config.toml
n_layer = 10
d_model = 576
n_head = 9
n_kv_head = 1
head_dim = 64
d_mlp = 2304
vocab_size = 8192
activation = "gelu"
norm = "rmsnorm"
norm_place = "pre"
norm_eps = 1e-05
positions = "rope"
rope_base = 10000.0
rope_fraction = 1.0
qk_norm = true
attn_scale = 0.125
bias = "none"
tie_embeddings = false
parallel_block = false
init = "uniform"
init_std_qkv = 0.021
init_std_o = 0.026
init_std_up = 0.03
init_std_down = 0.03
optimizer = "muon_variant"
lr = 0.0119
beta1 = 0.95
weight_decay = 0.0
lr_head = 0.00636
warmup_steps = 30
schedule = "wsd"
decay_fraction = 1.0
decay_shape = "linear"
final_lr_fraction = 0.0
batch_tokens = 65536
seq_len = 768
doc_mask = true
train_tokens = 556200000
steps = 8487
dataset = "wikipedia_en"
MLP neurons of a small language model. Each row is named by its layer, matrix (down: output weights) and neuron, and shows model dimensions 304-559. Each number is 500 + 25 x the weight over its row's rms, rounded and kept within 0 to 999. Numbers have three digits each.
After each neuron's rows, "fires before" lists the tokens most often just after its 100 highest values on Wikipedia text that the model never trained on.

L7.down1108:503523484479506500477506506478491511519474533480437488507496491518511523520508533573504447506548505481463528471496498484477498514570495508479516478488517485477504515523499524500476517535490491484519485499498490528483505547524529509526520512496498520518552482511479518501433475513476541460480501476491468568511527455540507514515467524469510509498501473523538517454558502522458516520475530531527509496483550535543503497535508466474492490496502472512487483480524473527520491527500479484528546507479484531497464485511478508482523476527498472497503514503468459522500517549525489521508503521511472492510498548512498484488487483541506527502470486494499536484523479504479502511506504431523468463454507476483440476522453439521442436510467539467510507494516517541528521512520485
fires before: " to", " of"

L3.down310:510488539508493449493493516467471499479466488505496516519520501480503522510471508508473520487537507513474516523494507519480479508518512477516503502514515538459494552501535506494509469534478472510494500503518485537498510514512471498480492516520515530454486547474493534497496496506476505473545474490513481528514473491529497478550504490511473496522489499463499460498494498505501486490488486480531497517496510519562524524499468531513500462465529498481516496510487453519545566504523516463478541468557479517471461495500471481487478508499513527499523483539504533488486539523498508532463510520507532537532521464471531520507528489500517462510507499506534480482485466523475461494444507447484508528514488480466520485500517496515474504453511500480467461542461476518479458496498484
fires before: "-", "\n"

L7.down1565:544535511494476468513486521539538524507510473451496526510506495465517509495536494477499479518476501551482449480521487487521509516496524512526486472514451558466525562498508488473477541490509471469560512530507448496522511461490510510478500523480500541517465514501493479506493475505512453518511526507494531513520538496478474525478535467513517520503496512497505483530524469471536497482466489499464508510478476481526505512557482482501425493539482478496497465474507535520535530519509482568515470497498516453504504512447492520525472525457508502502494516508460509492431499490468456484523491471488470473525468480514527520449487482506511546500425493460511505500530519543535492496486488469502512488495472486444505456494490466476493458475510484484481537525489493499499542478488482
fires before: " in", " on", " by", " at", " to", " from"

L3.down1826:490476517478512584509521513485438496481484512540499514503543514485493487502507490518505523527494476505485519466498541526496513525543503502499516484520511483492434446466469478538490519532477496456447541489511501492506480516493522540483515489487527496468504535469496505480511504486530529466486514505512513481487530523496486508470513506472503476432517525569464524477454496470498501530518524514544514436495508478477479479546524485522522494512481555510531509501501488485501494517452491480484460474479512479516507531480536567469469517449472514511490520460535497499542522498515471511494508538450512500476524476507520551476501468485497488551536481512537512514481486508522513495539470485481507497490534513511539462479490525500534532504538554514506495461533485497488530490476511
fires before: "\n", " ", " aff"

L3.down600:518547515509487512514486504488526547502514516479537521488508480449492504522516521517492509524499466477486468509522495464495488490519471519503495491462492514516529473507459471465499483504507471515461518511519485486477489479512510515531516505485518522470497461501456528518453482472459485483478461497504506491514513526530492511505503505495491481516486519530528511524458511506532499488515503503512492505482530493489533444537504544482501459515495483538513507465496502511484493526505470462504527519473490511495495472510519526478503495525527472492520421498481515495507484493476495511499496506541504491496502517507507506489480513530493505531489479513469542532528513481510478504498468496480522451503522461501464553506495495504488465496502501480477504504511516462488453532488499
fires before: "\n"

L7.down766:509521471548507551536498552509488487492480505488507495508471481540513482491548498539478481510482479512491520513448533494505450495486481466517477499455525527465473551454493485485522515499492483562503493506513493558519468509451501489513497515487456498498497492531505445504484475520471509484575501513496520516506500464495520468508496515515521503442446505467516543522519516513520500487483482481491496494489480529523482456520529484495501476499537476505482470483494532505498522459521542515511550505537503489481496524502515549531495515505473524489497548531507503461592498461490478496497504487483492532534500477503499503474543518511460565515491528535508496517466475512479478513513531495493496465556532529480530498542482535530474494492489501494510507474484512492483540479512527
fires before: " as", " to", " by", " in", " that", "ly"

L7.down1192:488487525497506510503498529454515476485501503476527542523484513460515486521523530535492476542518524553536528482510543490465496504523508493465465522511513495475493512518497459524509503502478484406485535494476496507475475510490535474487496487458535507525498466463449505510533498476524521463527497507481460507477515480527476493491495519494474510492458486465476517475525524534496494518500489509523493456463548507532507464480504485470464467480540444470456510530529479500513515506527523482518505439524529497464478518505491511506500480477467503476531514487515559456484505495513524438530500498514503586500515474493499509532497518486512479508498537503499513553505508523514488483537529494497486497521513460503541497481490492521485476540536537493462502499548483506510533484487478
fires before: "|", "\n"

L3.down2191:515519469521510501491500495550500537490523537492477499487494503493467493482511474502505517517484512498534511497435479477497527466497490518490514501461490487507476512509513481466495549498495512502500476480547510564497463483545495485506559484511509519482501499500496535502488463484492500501490448527545488470469501511518462465488517505523507489501502508502480451498507459496531474539498520504485514470493518520513546458467539483471491480513555477533460506452487503470502524517520551500487550542486534508503482474532503511495505530531489478500547476482504484506523499478516550473511495464489516488535513514508468534504516532487470444518516543532488497507494532452486489498548515487484516543511513505500505487517469515536501492511480508503498504466466489510517493517467523
fires before: "\n", " ==", "=="

L7.down377:528489475489493526465475513502529490499470561499497507523453489505507473509477498515473478493547486481456480535528541487530552496479487539525485516431490446458480505525460501523495504484498521491513477485497524498544449565500535518523507511527524509460518509502520451498524535505491501505507487505512445464518524523466515518478457508477508571497543472518510506523501508529486547565507503517485485461455502478551500511478490484490503487483490487508524499463520543492453502500505504519522512465494487483538526474503527495496459495490485531506482475513455481464538500508554488472463477527501467525509491472492511516486500503499507526507494468483479515530539449505498503466469461482480494493497512521481462498515498488535485499505552545519491457513470472455463514507488527
fires before: " to", "s"

L7.down677:500484515469514470509472504491510508483520491488525531493507483518505486492479455527483484462528506484510504534545495523509466504487471489434515475494471496483522563523464493467478497562493504534460485513502503504487488516489509504519457451472478518504481501511497533495514450469531498518550509525513465508501526528511443481538532504475440526480473501488481501476487471498505555455503510562523560497519487468492498503480576519526511503492539465529515521510534484486523519465520510467521543485505526470495514498508489499528454473459524496511461483502503467482522468534522520478554514479473484484484535453514513526500467493450514477532483482494477466484498491498526515497470509464474548496447498496543464516519492474498458484525461514529503448479482520544449481468500509
fires before: " 0", " of", "\n", "."

L7.down523:531489534489481519532470520487506479506467478504511481460470488529515495506511464544480509514489470514529506470521484483537508491513505450500457483513463466495518523510463539501553502511441489479515543506488534504532505480451563495459480425553458463496501509516518496487507488480490504494495481517488477509505511525481533491457490513510504519542463465496465519511466484486527516488498523528544465533449546482481493550519486500497540498508504516522510510476524515514499519497505452515528497466425502482493488553471472499519491536450471538491531474466511515468492468522506510489505494495480480500501487449479474491488517501466498513500505542477510520481516520501510501486549490468498485548493500496538528504488493524504494507488539488481474508485511517512476514510475508
fires before: " to", " and", " in", " by", " with"

L3.down2296:522460469479490514489474525503527513498493482480476491510500466482524512505491483503542513532455502511484502471535527506509503548507477441505478506494507482467477490502478508478553461471478493495454502511549485490440507510500489497467491497478482488533476468512469510503472515493514531503468484541488451525505473456492493487495539480521527486471532467475478478509519528535500471514530474514517467541523510524494500487505480540483442466498497498544520477523464506530464484503490489477432473483511481500472534466533513527500547493510515512519528511516549510496516529530518500518545491498490480500505517473494500469493515521466495491474486465467478526534490520504519532498456509502499528505517503533485537479510533495538521476530468487497529513419482521468459522451529491
fires before: " ", " 4,"

L3.down1630:523442509474501498547526555487519526507532533522503510497474443512501509527473553501539465473463530522525502480485489475469517502518510451509545522453457479463522482498525528483480552491502471468488471466483528508488481488463524491513485488543475504492484522482519484519500460473483513524531529497525530483538472472506487530501520480498490503504560522478499491504492472497524476518506475510498495541483507491512482476491565478549515465488511491494525504477451504466513499475469475509483540525546499506521513462503482520494501523501533516474511525471524471545437514473497493476495515448522474485514461503520529484494530535485456474514525541501463464508540465479482477462529471521484519487533471507467494512479518467463515480490539476494540529537476493533498502466519521
fires before: " 0", " 1", " 2"

L7.down1237:477511489517510518515449522504495483473501463485492502506518503497506503490482540515488503491506542453535495479503488529479489488490518482468534544482516524539458500515550501524524496524483500482493485501522465544431504501544489484507492538489491509520513483526504486530471532500471540504495479444509500531480519551536502499467484434500485492470539502482516517527508498523539530523509536485499484472522454469468523516504505568503520496514473490485518505537469487541509513524493493492516524452503464507479527468498500498484502503522499475508448457508537497481484531534506495498518487478481558544524486488491513506518450520459526501527548505529542481478474534520508536522496499514458488524459519458510523479496503540522517520475535549458538516535478543474521462503521546
fires before: "-", "\n"

L3.down129:498466550533506495517522516487538499505476507476504492476533504496528511491469502470478578500509447478525474487509449449478513491418502477503482495464524502476501516492494480466507514530501475526475520528491474496523511528515530502520516537543497524481538507499470503516518544437448466521508498472519537478508474511551536540507531448475500527532466456469497462514492524490495509501505529495484487482483477520517489452531509533497479488505488500502524485516487556497527530488468483508497489496541494509484486488509489523522534500480521443505475499547520547531478474488529486459464503514539526516505486486515513481522508440479503491494504482551495499475482517464473515528506506488547487491500496503496491434504472490507478478478501556496462522521515520513493512489462476
fires before: " |", "\n", " The", "7", "4"

L7.down645:531505453533501500539446495530505482459448470414534473528448523508572522546551458557506489480518465471506455502504519501498504513501497508536467509532494520478441510476486485489493491519489475522527496511491496527505511495502541507525472468499504466493522492513523469486501492464523518501539509521502481474486496497492502528457510499482509522547504494469504500501466488495510501521434483511516495570491550507515500504519503484493516522491468519546504463488497503540493514470489477527570459491474483503503514510474512523519467495454450461464460532503450486516510469528519492491521533458492448486490500499525541489474521485537498551513517508478491496494490498547499455473539491444509443522524538515511535521509470479484495503494526481519456530486485512495483508509500509
fires before: " by", " as", " in", " to"

L7.down937:530499481501468469504477508512529498486483482492512442505477515530521507499504492495538520501462491497495462524505478484463479481469513491492512508537464491492479518470469526540498492511544471531497516523475506494506509460486548503489470503503462514476500511499481501512509498494476498538541462555490486479461482456534519506456513508510487505521489516509432529527503481496527513473506471507538499502510502488490501526481544487508514506531522487491446490513504511454525516499504508547524541501473527485508486523465503483513478514516505461466513502494564485495504485531473516502492514506502469493496514515473541489490513486447525507508471549543525485550502489481514519477495478452560505520507465509526533552558508481492534492487504532479510522479480501527470505498457512
fires before: ".", " and", " in", ",", " for", " to"

L3.down2057:524520500507505482523519492484504488525530498486478511510480484488469539529520483544495473522497536486480544480464504481468521504524525474511517492515501505539520522513495511518470486485514519459506484520517536481526475513494500476495501492482456491511457472498473509538534514508490507516465497481491503499503473457435476481501497498572509503480506527507535479511516509509510518518497468531476492467543505478467542468486481467513516525444492507531505514481455527486484463496516485505505489533542501454533476591500540531503491506478508480522520517494495496525537496488466465520527518472508507445499456502470527496481525523455482456486483533505470448537495491525491504489521481548487564494537519490513508503462483570480528457506489487464521494498494498496566505528499518
fires before: " 0", " 1", " 2", " Goals"

L7.down287:504478506499514482466533492502524572482479487486534495518458501525501533476510447543497530565498544477493545502463521491451515526460491508523491528533462519487485467499532474482517512487495483514507520506488504534463500476500511538492507531515452472515478509496514527535530450507513530525517485474517554489490531482492500493524498515516548449468492500439489529475515493510486530504527518499523508483518528489500511447499466435525472498491519499468496545513494529486515483454497524483466486469554466490475488449500519501551515494472448448500447471508489511457522516525480466515522500516531470486502521523491505527503450504526482514515472538504506504478518476517486505520471502504515491462489506500467530502523503503479514433483470470485503499496501451472504471450498488
fires before: " in", " on", " by", " as", " and"

L7.down906:525537516515492519484490504489485507504463505494491462508490490496509540560455526559443475507526496503456493484518526523482507453513466478516445513508516548495483536533455486487476520514495507458490447476496504517522500520495509505514497533520525460520532480480548480532436520519500546526519505488524469478511493473499519525465517493484464517516526474461472525473468487492490504498490469505509499533505540527487495509525555460449493493477490406477532507463522541507448506529511528479486512454486481476528465479494523515507500462468532520496516533511477504494504479510474486546490504518503510498491481492523521500495516503478528473511568488484495523532500513502506478459489504504505529509525520554488478460496487494487476475473551540522492491516501488525516515497531536
fires before: " to", " with"

L3.down1398:524483458512502458509464503528516532518474512525495477485527536474498531483489502500489498539481499505511488479530488515443525472489507477553529497498475528468457508495486533497499481527469492487501479498515499456488433472541511505504500511503484490515504492553472536441512512496468522538489508490539532499521482482540484479506485525531485483515490521521466469532488512446467477481472514494506517553531513494503520544474492472498496512460485467501515513472517510495493464530509528499496509477453484488489510551550534528491536472458482455516489530493520511499483544440504482491480501495428463508491505473525522459539506522459469472501531526490506465492477524453533518492501501510522527498519515523494509475533505511545499520461502476495474567513488489488524525454508528
fires before: "\n"

L7.down934:481500484441500491463456480480521442459492518527469498466492467484526517531513486494469484474514492507455532482494566514456514510536469529512465487482466553513475501490472471462464479554496537464474519490483489521522502533505502504521517514525549462512507521469522480524476502482529505511535500518537524518508507520469534519465489495512460505543535479472524470493453475505467490507478516518483537516515527479525513505495493520483510495481491465503513526480502521501562494487513512497479463461512489460533510501511521538507507490520512507459484481531469484487563468524476485496520489508472463478545480496540492516493498504541525497508494490511489525456512450528475489467513468529485515501514535491482515541513475501520505475469490528506498473494477480514530501495495520
fires before: " to", " of", " for", "er", " in", " on"

L3.down2211:530493492502488502496547493515470511476530476500534496492479513519503537517501477449498503475536462472447502466506491490499520523485493472523529518487474497474472518521480453465543504488498470520517504519539503513518541511534525530532547500453499529506487514476497540502492544499508531457491495554478525521523508529527501495494476490485496483504512474512486507492482448510483516495464494522506532516559491533513472495525497485504469507465503505478493468503503526506481515498474507536468539497501473495524495492499487514514497530498473527475453541478516532506498504508498509534525500433456531509481487505473516484481537522532528492520455474476524478495511514422514518508514493473530556500510511516522483474467521558479503470497543498520469517514468543518448487471496517
fires before: " |", " ", " 4,", " 7,"

L3.down1464:504415521505495472523526445520543501529500508483481497486511525498470512510493517491508534535476487557482525470506567549505532492530497484508511506518512496473529512495492457490481542531520533499498468508481563500480489494497541532516489497458517527515490517525486530499533518458486500502500498505496555489485495487498520486547525504489528517517538535515452474514467513536529508499444488474484497478539484519555484490523485479495537493478508492515521461511547455547494536495507509491490538529480463504519505511540547489528499483468537517513492505491512455529512516510473504555462487484550471507493504521509516489503514480477493448491513508495496504536538544510510489501476508502500486493497510532524486527526515528527471521494497515504507508546500482487483523481488466
fires before: "\n", " "

L3.down1470:476521510537502503541469506513491526503495493475508507523506516489495476533514581499498515527513495520506532480486484518487528533532471504439542537536528515487504486534514492527506502523495508506405519482452513534511498532485507518541510495491510496451533479454507511514512507518508505515478483483496442456527531498511497447447502474509498541442478534457508499510484491517472513516496527490528456483496547485524481472498524492521507462452493508496523491502480497450486503539456480459511517462487509497499507517473504501501515491490466504507496519487512513485515524495500490467483474528494544534466511492486532490494515454480551485468551451481535501539483506532476508474512528548490434495486511479481568490532484508492500521503520517503472528501482485515522517468519512
fires before: "\n", "-", "|"

L7.down2129:491509481495488502524502481505516518514503486552495538509520479470457490507465477519455526512531482532518493472452542463542513536508524468475511488526458515518484531526488499480485536511501447537471473443536498494486530542483515495494500489537491519489500493482488470508509469456527472486487491477530510515488509474499492499528499511511459525497468514468487480516519450529526535480526521527505518468485474463494528501470519473486501512462522516548488492481478504470463500529546484500495518453518501483489521528564454451498507501515499527480516500506501470440493496507475486481505526507521510510517530455515552494478490510479554479480529505517517477509530503518512493510553487485498481497534504536498502462482452519491499470451502507499516493432516491485499482541511448
fires before: "-", "\n"

L3.down2232:511511514475458517505493461501523506465479521501510459503498546487560512476503477492525488493490502467495455470532516490495509486478496499483464420485501490513506473501536547544460489497485442501454501494549509498510497499499519462472527485479507491523497497478515508491462472509510454476496514503501489501486492481517515494508498483507538513504470537493532491512503523493492489470484508480506508492527486515474521518484482487509516504523514525501534553505518534480508491540504499479554485512495473485488512473482442545489510527477491525514498455511548536493496490512501507447469472522486525542515479505448475520491506536519493534486543462505488561531517535478505517497495459518465524525491495494514479508487465520506472544520521462504547527507482481467499517533491506
fires before: "\n"

L3.down1674:490516485502477476533483475497506541517555520509481508471499498524479507519496459538480497496502480486543498513484464511416492521523516491485489448516448518501484494478520497495516488479471524474475525457492485511550527552472474480494517464483489504466511499517487495469521538500518512526519547522478501472533493494494486459504484506499463528525481511496488450478503499487483486528507496553523492528509521516526501491496514499486496489502515475511496508501483506531533514523545509525502480451494516485512510491522476489501461532471494553494474502534520469520549519476504551508492478481554501519492485496520505497480437470546533463523550492518512508512514487507496548506513487507532480517509469497467512493464483480489471520488532532505519456493492495465543511474450503
fires before: "\n", "|", "-"

L7.down2101:479526496504515500555531557474497524520495497516476479452468448554497468459517500458499509510499502517490542519505538502497510526504484502523472506506499524505476503524515503515523487542534477438507489499489516511505493508494512530518506507527514498474491507498499524522501515525471466486467507489473486527489452492518492437474513490507489497493508456527533458499436491488541470509475517523516500489484490537518509511481500518555492485469490484472486470489502518522498495497526510521525486473473531462532527511492495503468516512510498560482492486526465466480516493562558501523462502488474498466452499482454543518476509520480540499508505500490486509489470484514500490483509505452510476504516466555530521550522476557470506522475522546523520524453481508537540527516491502
fires before: " to", " with", ".", " and"

L7.down91:547474503510508513525521536483472524470507509495502515431517499501522480471474505498510523467494500471477473531466498484488515487537502506485505523481548502504500494526512494491493516477482525497519479542531481500488503503479542492482544501496553509491483503489469492494465530565444459498535519466544473479505488485526494539476464493500489464516460498569523511474424510506458541515482484485504485409508482473493472505503521500485531483474451506498521533521528482493499468502502469562491532492502499490464508509498516506497460522524486473494492500496479518544481486510489529481536498536544505507521518549476505473507541539471490559458528444511510500498554494508488556481546504499534540530474492482544527547506519492534483458511491524482517499536478476483532525498496506
fires before: "ed", "ing", "ent", "s"

L7.down243:486526504493516479500549483478517497466514488508536542496533493478538509435528526522533483540510474503514540478516506539528539539517491486531500554554484519511500473478540482521518500511489513517514494495482498481481483484471560542517500510487482527513463494476485508507473528498507537516470549542506513507462482523474507517483528514480562553495528517450518527490502500474528526511471510494512529501490495506528524516468504531511539495448513500462504568471501487461461523442523510498522464497473537482525482517470533507538474490504520504528486529453484488490504480514466492560525493471493477498488460520496517503487490460518485466451517484507492525471532499564508485488503471493457481475511516480492516506546505434457480515555486483528550507487498532503476494483454495
fires before: " |", "-", "°N"

L7.down1302:509479517492484480492503454522516473470488523512472480513483495513519467484485507502451502556449515480524493570477483488465521516489483537538515495472510487530521511472504488483519460482533529490494484522477473474487543467493463546500555501510512466523501531528516472515497517511497493446482539470526513486484486501525531474489504501479519465511487493501513512486500546535494522507474494512524460485461546493475511537505466446493486476493513521492466502536553492458532527495482523531483497489463519510547526513538545466524506547532526513498498505521498491520497486512472498490480535507507481493522477513498542494509469463469522546523458535518495445501516446493507430476488475549509522533493488497516471517495516482495518525523495514507474478493485529534511492504521502
fires before: ";", " ;", " ==", " (", "==", ":"

L7.down1358:536563500505461530528506519488524542495476481477522512487494519544502495491490519482474499510513523486505510547525484469489492496457516533457561472457519499512511475528520509473526473511493477492537511507493519500508475491417536501511472497517511517534519464501509521490540497450502514512490524490482478481501485496443459503491494526481444512454521511472462484513508541484482502492506498546496498519494507475508523508501463523554514540491499524469528491521496457523549480482542531521511504479486506529518460515496489474488499510459471508513546457504570467539537513515473522507490483512533540449491509542512538517555495513538513494493518481526530526497502466493480439537451537481502498501453473466526498522498476544500464489517458498490531471497517542510520511507498494
fires before: " 0", " 2", " ", " 1", " −"

L3.down537:530460439512511504517467511480498519480524486468563446499493515483501462442520485501502524518513486518501465512469483461539495493524528518495545485475490515537501534502466497477477510504477507520486504534508525537482523547543500525478510524559479504469523492473511513507478506515510486477494441508509506510481503481510485504504462480523506486506523467466530501484486520511506554493518484499511462553517508504521566515485509524496469503514521505477490483522469484495476521536505449474453519520503465543502479476498496450480493519534537496512557437566509480501479488509491483496511468512495568519520539493514498507492505491493517495515501469555526532489513477519506545508472489535526475512486478532471481444499465495493437465507509525482499427489502495520496465506479491
fires before: "-", "\n"

L3.down1494:532531516517503488512492511514491469531448513449548481443483484506521510424497467508462502473465476499472505492505511464507500495478510497529518513495491503488502530480508507468498510504475465489480516507487524520516518498491476492500534477490487440514512486523517501516526523501489513527542533482500556459538488510490479517489490468514501514518510495481505494508500492515542457472488509514530538502528505515480503473496514538499545479514518545512518505497491505506478543495485499501495448500532470513543507510502528491503518531495526497477452471495487499514491499465518496480497510514515483434543515534519519478486497516486526503480486444489484539472456533500481505511543492522491508524508497466460545459465492484546484517511488493500519492498492489467535511505506467
fires before: "\n", "-"

L3.down1663:558507506511495481508503513505487497511539521538480522516512505457485514510512530472531452503505477524494511454521487458505502499481512493516510499493502511525526484466480549515509472483526500508518496524492500476480480491478493483516518537509490511504510454493525475527508566510542476503484506514482467497511475491496512508488505494456487517514511446472459509493509458489462540510517475518552485494508470497481510512497505536489518491493471485510455526501497465480533460516475491489498529524539515525460514505532484484486485478503510503475529539517556479460498500499544474481499510504480510544475544506512518483511540456517530465507479489542487521540486508491497499487473491461535486500461508477499483520432508490501492466487512521510469436554509513512497550517516474
fires before: "\n", " ", "-", "|", "ai", " Total"

L7.down726:495521478523553489507454505485532475488480522454509497474490469491461465499514509472504466501461523505568522484513504546496497498516537485519506483512554515542542491446510509507570510519489466510516520501521497517500495476513472530451500455490519509503503484534531498496475524494496528497507514487538453505476493501504531461469488465513533478501529480514493480478471527513518479504467529528524526490535466482491549512468534527503543494459538477535497483473465522536558499499522500496463521510505440492467534512477488541531508515524548476476544503495471506484494525512544510496482542492526482498542497492494493538512523465473494439509492442469495496508449477485472507500481541509500497477500501515503537519482471516480451527515486507453474505532495460509498504497515541
fires before: "\n", " He", " In", " His"

L3.down299:468497476511498504520501496519523535534490499490472480500515536501497522454497459469496481547489525535490510456478502466488526493516511486477463511508504501490496480517518526464457489473521492488476479510498513476502494538511523499511483523505499520498505538524556496434543526508485470470485538503516552532489477523468491469506493495533481510523517518501481480483493482481482503515509510508500467497508456526493517518438539520484477499540513484539493486514521544536430481530456517504536588481518494461514526529516536551492469488522483495478522473544464503490490551471542535505530524452482533507514509522517515491498488481505487518467485530506484499529517539521506499507491498532514514512499495497466466515480511478482500517445503505500488477467524475526524493493490506
fires before: "\n", "u"

L7.down1819:450507554520520528500547454519507494466456509507463538493472490519462495478500491526492458493538490577494495483515449498470526530488493501501514543499533472513482495492559503459481510552524505494504488498451492488502505524490521520513488506468498471495498537479486491501496473512476482491491550503479505482548465509501459537461509474418495526469534515466499510476495509500547506538425442498521491504527565513462510492509494489516521503529467514506521500476467490497509488541488518492496469515531503528453516501503512466493491536505493475466535481535525488493466529525492481552517464526454509484520532492452484476524512482510513477463518507499516516494521499555521476482513503490540526520541479493525506514517493488566482506506520512493499484543521553502502502537527484
fires before: " ", " |"

L3.down1244:525510517463452523525498526499483471503516465478443488509469504528531477501510449509503498460486559479464493472481458522510486509498513497501495517509500506498503496545484529519521487515492493471470496505502510470496516474482459462455517479488497488555500499501501531487520502527492500480464492500537507489521553491549472469508516459531517523485449507503500504485496497478541532475476506502509487479489494526498516474534531527484502475520499490470487498530463466542497506548498499499529490503500505450533557492495514517524520504530535478490499471519499534511439510539521534492530520538515533495529485462458487511496510510506496517530449510484492481525502498521497524532520500510490503539487459483455495522509469513470508476466507508443533509488519479489477467506563483
fires before: "\n", "-"

L3.down659:493564491496446513463526527489498500500537501486487464546502535456521518488557478504481472486512564480476499490495530525434494476475519457477465501450509513519455483510543515511504486514456522498471513461515514494503553488497501524501470501538527535499480479500482534488540502530468478533523524501513470487494508546482522518550492500534511510512466539481489470529492515501482553485498510488474496505519477444509499500484526474485535495556481481509484534473488499489518476478467546449488513493511504536484534499486490464487489509481526521488515512491468542485505505491498487479472524473511519501548484479475504495486500471536498500481516466467458495511487505493522493510504501471445521461496532501526513511516525512501506518487522546534491473475516474523451478508480488
fires before: "\n", "op"

L7.down904:490497488513513482514500510529510535456533528510521514519533511486512514510520460513501521528486472495536450516486511499468503492500521525477458513499523476492459508490523525529501485520472510463486497494565505475457504457463547501519492499525490515490474475475514446508500479539479490484537495535466476514472558489504539465494499528509553504513539530460504503502518536506529490535478473498515526483485530522570494508499498505503533485402544495467498450444512467479537491533494484513511445471450492471502513464534515552533499491466506535503524504509463530505517513515481510481501495473464467514518522486533531477496474478493541443526506518521485499512499493497487472495493502533491507535565548511503500532488519471531483489511514486512494529512508529500494513456513501
fires before: " of", " that", " in", " such"

L3.down1788:529474475485535528468499517486510485470507506494547449501513478495494456473500535561482463518472521497508523538479510483474517482495543448493497546508526510496485513459457484519513498493463492498500487519478532519477513499517508505500512541509505505463541503497540530504479466495486492513521526528464515497543521516516479463523487475476529509506503511506495514466531515501522517491496497537504524485506518494498508501505505517514488505467491495486486546489492487488477520517465512498521502491447486486493452563520520488487485475533506542532548539513499485489488487493504468474492481503498514507498521473504440494495525480461490502473514469532479530481485453517448501547507466499525462540548511487572496497501509440462521485493506467501508498470541485454538523537522533
fires before: " the", " as", " by", " his"

L3.down973:541513483556503489508491508510516502471511503489492527533495531462540477471478478477496474521467510507517500432486508476527515486519494521497506525479501514478541496484510506493510529516460513495452497484511475517522492532517496535485456495449474523478438451479538472480505512486477477494525472539502406497509532491483509511519512513481500458462538453528482502543530482502509459506470489459486496481483485537494434482461534504491514490520478493457474517435503473482505497490492492482477491531510496485508504516542510503481521474502491528522514462460515501489481494493490508477523540459548507491526451505494515552501538523468476537497494492523455511477501548473519493488549469496490512498506530504484466470505484522540498468513495551515510488503511505556552497508474501
fires before: "\n"

L7.down608:491521548500536504554514493489507522485516512486527489478515487527480461470536520512485524497518487467480491539506511535480458495485446489504487540510518476481471506487486508470467507502468427492566502486508530488482488500470501541543525490477531488508521526517513497493521458482488496489522503507476515511455464455486512441500499478534467495473466508447532482495480498520519495497451499517469534515497521519510496504527524493483510548499520501472529521507512500478505502479543463471511498473507541471464550496532444503493503473502515492484527472508494501509497547531519523531467463473458501481482459510460526511489507501467512512513497462539487519518507509503554536531496505462538430505494477499518523536491479529536517507476499491483510515481532516545461499560543503
fires before: "\n", " in", ".", " with", " and"

L3.down1038:539507487530504474521504510485488539457483483466508474482521488503459536476506506492499520480465500546497506491525509524507495483545494449522503493539520523488507502489475523478519508456554512507449490532477490499529478537501474491559482475490481501548484503503482532515479493543545497465534513496508539481533553491521521507515493441460484470502523486533480538506487474512509507520502486521542492547482495493510533497537501538460494479488510493471458482520458451493491523481480516525506471484520483490517476469511520531519501498517556458479474403523515480480525497482493494513529488526522458494502473486456509467511457485474493515477477478505502470496539495512481486530472500483515513487524538512496529513489511464534493485531476515514497531501488532539548476509501512
fires before: "\n", "-"

L3.down1537:475461524519477494506512465511512479513467523532545498519489505508462492506467491493510489477505533482465490485470536475529506534495512477506539462501488499456502520506508523459471490553475500496459480472482517510511492498445520516511503480452495498423515483485462545492538509523553475529494481511486475484482477476473510503508481540540492476480515442446503505533504467495530545528467512512526433500471510499485488514509440469519515466480493508545480505517475496475501575486506467499477443483507511499489509508527514510466496468532499498542478486466512560482504527499532556462483505530499479488516499462496516518435534554493496520470442464529502507476483502501524513510511501487465504523479508559463510472489462551511474485484511475496524487454476501491511474494471520
fires before: "\n"